config.toml
n_layer = 11
d_model = 256
n_head = 3
n_kv_head = 3
head_dim = 64
d_mlp = 1024
vocab_size = 825
activation = "tanh_gelu"
norm = "layernorm"
norm_place = "pre"
norm_eps = 1e-05
positions = "rope"
rope_base = 10000.0
rope_fraction = 1.0
qk_norm = false
attn_scale = 0.125
bias = "all"
tie_embeddings = true
parallel_block = false
init = "normal"
init_std_qkv = 0.0424
init_std_o = 0.0527
init_std_up = 0.0607
init_std_down = 0.0607
optimizer = "muon_variant"
lr = 0.00374
beta1 = 0.95
weight_decay = 0.0
lr_head = 0.00341
warmup_steps = 200
schedule = "wsd"
decay_fraction = 1.0
decay_shape = "linear"
final_lr_fraction = 0.0
batch_tokens = [8192, 16384, 32768]
seq_len = 256
doc_mask = true
train_tokens = 153800000
steps = 7933
dataset = "wikipedia_en"
MLP neurons of a small language model. Each row is named by its layer, matrix (up: input weights; down: output weights) and neuron, and shows model dimensions 64-191. Each number is 500 + 40 x the weight over its row's rms, rounded and kept within 0 to 999. Numbers have three digits each.
After each neuron's rows, "fires after" lists the tokens most often just before its 100 highest values on Wikipedia text that the model never trained on.

L3.up295:566544464542499482523503485518460474507460505513551454466507467547477521487481544511475454470597516544439521474507485512529397427411427548517470554496474448473479506468494479521441575458526503525482460488504526469529548522569531527489493579481502516521472526515561554489510584555442481524556569496467437478527487489472505578487546554578496484494544512518480488488468442556476392506500
L3.down295:564489540470549500516537573393486527477589518463472501497474483485498570468503516501534515408525490503543535468501545564441593490492579451459485537489533618496513561426538494509521455468420510547463552515529528508515447542492459511519574444464501488475527461533440418541439434474485563467490486479560543502515565522443469461510518479479488532463432518489450509542488518427522515492520
fires after: ".", "e", "l", " B", " for"

L3.up187:490462547494510481480547513462505508480427466481376477523490456452463498572497542524505533567500488547462501496517521568529489486568435484534535496445457464541468500540515500517495533472465455512571519534505497477452475489484515503471516506546492490546503531457535498399523495482538525505499446493472458452455528479564449504403511514552499499526483504482434517495457550478516496457494
L3.down187:540483485397523486461517523476504454498475528472537477506559549444535546510565462466442572468524535542494612536432484511539490475432496464412430504566484502467521519489490531457439563486518519504441490452476450519465486464551518529541445515509509454527487558539488473445441456521476518511435496463552464453514397502547494495484599552483555521491497485452509512521510483420505492543543
fires after: "c", " c", "s", "cc", " U", " C"

L3.up997:550515550467546485582476493481564520455399414535585538511576450509497503517501516478519474504549518468514456509472481507481520486468494468501476531582481504460482449580535547518498469537542483389501485473485498559473614508514601547509492492508441547568483494499516464494519527493453601508554469505467461488543514462570517520475480566533524421468504463499503511495493477585386499507498
L3.down997:473486511466454480476532481454544522435579486481487538512509546452427549499505509485470523427573448538461475542558522517557517475477516504506438562490480526506484498560529548544512490466467567467543511565448484461402517511455473502543512542555497490467471513477510457506529469497533529515460589540544497538451502517483498503531503467516532460490525550453486571556535512489448581425550
fires after: "e", " an", " the", "l", "i", "ron"

L4.up424:508481489500539490498517518506425456453541469499501517542446472490519575526529449553474410426529527489468485538522495530413471461458447546497517555429542496447480504482524476478481513464480550493535557512502537438451527499475547475460524462534480497472567491473492510546501450479442493488478527480530496503476470534478506485549520475469541442499453544530507583497474506565526492558466
L4.down424:448500530515446444472476446482529552584506467516467500490491553427519421486482543486469465581484540492562452447433523443505583493507549579496487535479449502545541484411467485478488534538516494464504462544494460505509428513557486575522549534455503480528475453484501492512459558463487518445623514509485447501455445501518540499470479521492532501514480500495489493481524504488512554493440
fires after: " B", " b", "er", "-", "or"

L3.up566:476526590471489459454471505575462528521546546502480498478468498480508503451521445493550558509438515491535502518464529477461443488449542546466548560531481485544498512516546481565575604511548591428490481496511516479476452415437488511548477504449537408449505550535522505508505495424506536544531529514515507466524520575508543463600485535541477406467449564518528427487505515565457517522453
L3.down566:515501459458447585543533512419563468487518550479488508509510482608495445505487498453436497515568483536488472540508482553518535508513421554483476468574529508522527461540449436426466425475487411539502533464555545526483491515540568507522510477456490474528482475433523559451545509597498493446494527494508461540544535530503543526466491505550512562466554517509491545570468515459492507497450
fires after: " a", "e", "ent", "n", " w", " A"

L5.up649:471476529488467556454450467524567503533552464479510479539471507475491488516528511495486432488396471419511533540538481444457539525424466523511476442464474486490561597516524511559479558528428479498492502432498493517463476479609554436574445492475462434561554505522499521508484481446392482518530452527457502542465464585529494476579483432526482514532498505487544506503522536511517511527559
L5.down649:518511497508571483466551506418513459489548510563455514474533471461465437457496483465490448499501472459562492521508515505539468481521528458506574443526502540547489533461541439425507493522515478476492464459584448480498461469474514544505567501530549496524458497472489501487563495562527428601425517519485512446514465540476486455426512508457563516487550422476473512471518519506551518560518
fires after: " V", " L", " t", " l", " E", " v"

L3.up334:539456500560509498493577503489439487504455421490472479504460494534470526503568566463510539492440480465526444455460515458521553495418539505503501529431485450409535492509577461496513469587543547471522466516459485488413471440510449582493549433435508525444563521565464519438503537475580562563438512494571508484492529487421430562507529529443532538477462527490504460514542547506484466516503
L3.down334:508508529463518473441538509445477525540543474513516436455468564473560392482410515507484493553468515471482484549429519497561488443502627489567527439534518561485531515520525472528417525464384516547487474615510417500522453502448463510538577522511548448434510515506507531426520461493472536560513540409533557458515440515469516468493522518485518488468485434500479516493515498532477483474502
fires after: "a", "e", "re", ".", " de", "v"

L4.up673:514530515496498510460459461421544552474526513534546472493543495590458536523454476496499544621496525536467518475495479557496531514452492489502567432456478418506454513545438501457523474456497481470484513486483485478540451481549510440590536513491548489498524556421454534495521522459553526548522534502557499518493518560494498561385467532479521540449514510478520435510482495545475501482479
L4.down673:511483501531471485540521503427547517451498494502490473600516493442511537482487514441492550484499456483563503456576466504545514539459459514501493461514423450585531509552491441484466600524507531508434498496451428510501439473482507539453592496464504523505489519519479530550460471509454518522548499479554550514437467503519436427518492479489445524485568524463467502495475566446467456495474
fires after: " ", "s", " c", ":", "t", "ment"

L3.up294:562475511429457500539507528492503520590522451536486461557543479474457527457482470434513532465501496510534511530511457455469496466455606523451559474500462546482458472491548551485549462492499494457538538573562507511457549420547502551502485446405498531574561462514467466438494557498508461540451554497526456426575478494502516495546508551584470496537521466556505457502469467465519475490466
L3.down294:517430413561485510462496487561455466404501467439456437478455503524586521425516504470562497610516504505516423475555447567467503519513466501508504508477474484508566508562441522481453502448514517531483457571489448487501496474468581486518477540473518478540490494512568544459475485496425525478455478471530489492447454552501560508530575465550471466523452561512466595530543498471455488567439
fires after: "a", "e", "w", " a", " se", "om"

L4.up13:504519567433531489516494535413461475480497490541476505525374465510479456501497535493506464520563561482393480519494447506464454522496519510485467408464422510520497547502442476494551646485488550498537490563468544553576541456481549483501468541568372518523546462427511474473476487477484522475513514488494493487515483478600571555506506544506499460460418501495502520438447503533480546483442
L4.down13:492440487515439541527505546425527536476448492488529515433538527485482484485521438451470484503506504475566487510438603448573505467444477483543561468469560481461593467513413461510466501533497510491491507476518446531568526516507423537567519474450464405459438490514479511467508449518463478498461525522512479581487498475465488472516511487480486488472483492465550528542524519464476555381472
fires after: " c", "ember", "A", " C", " P", "ed"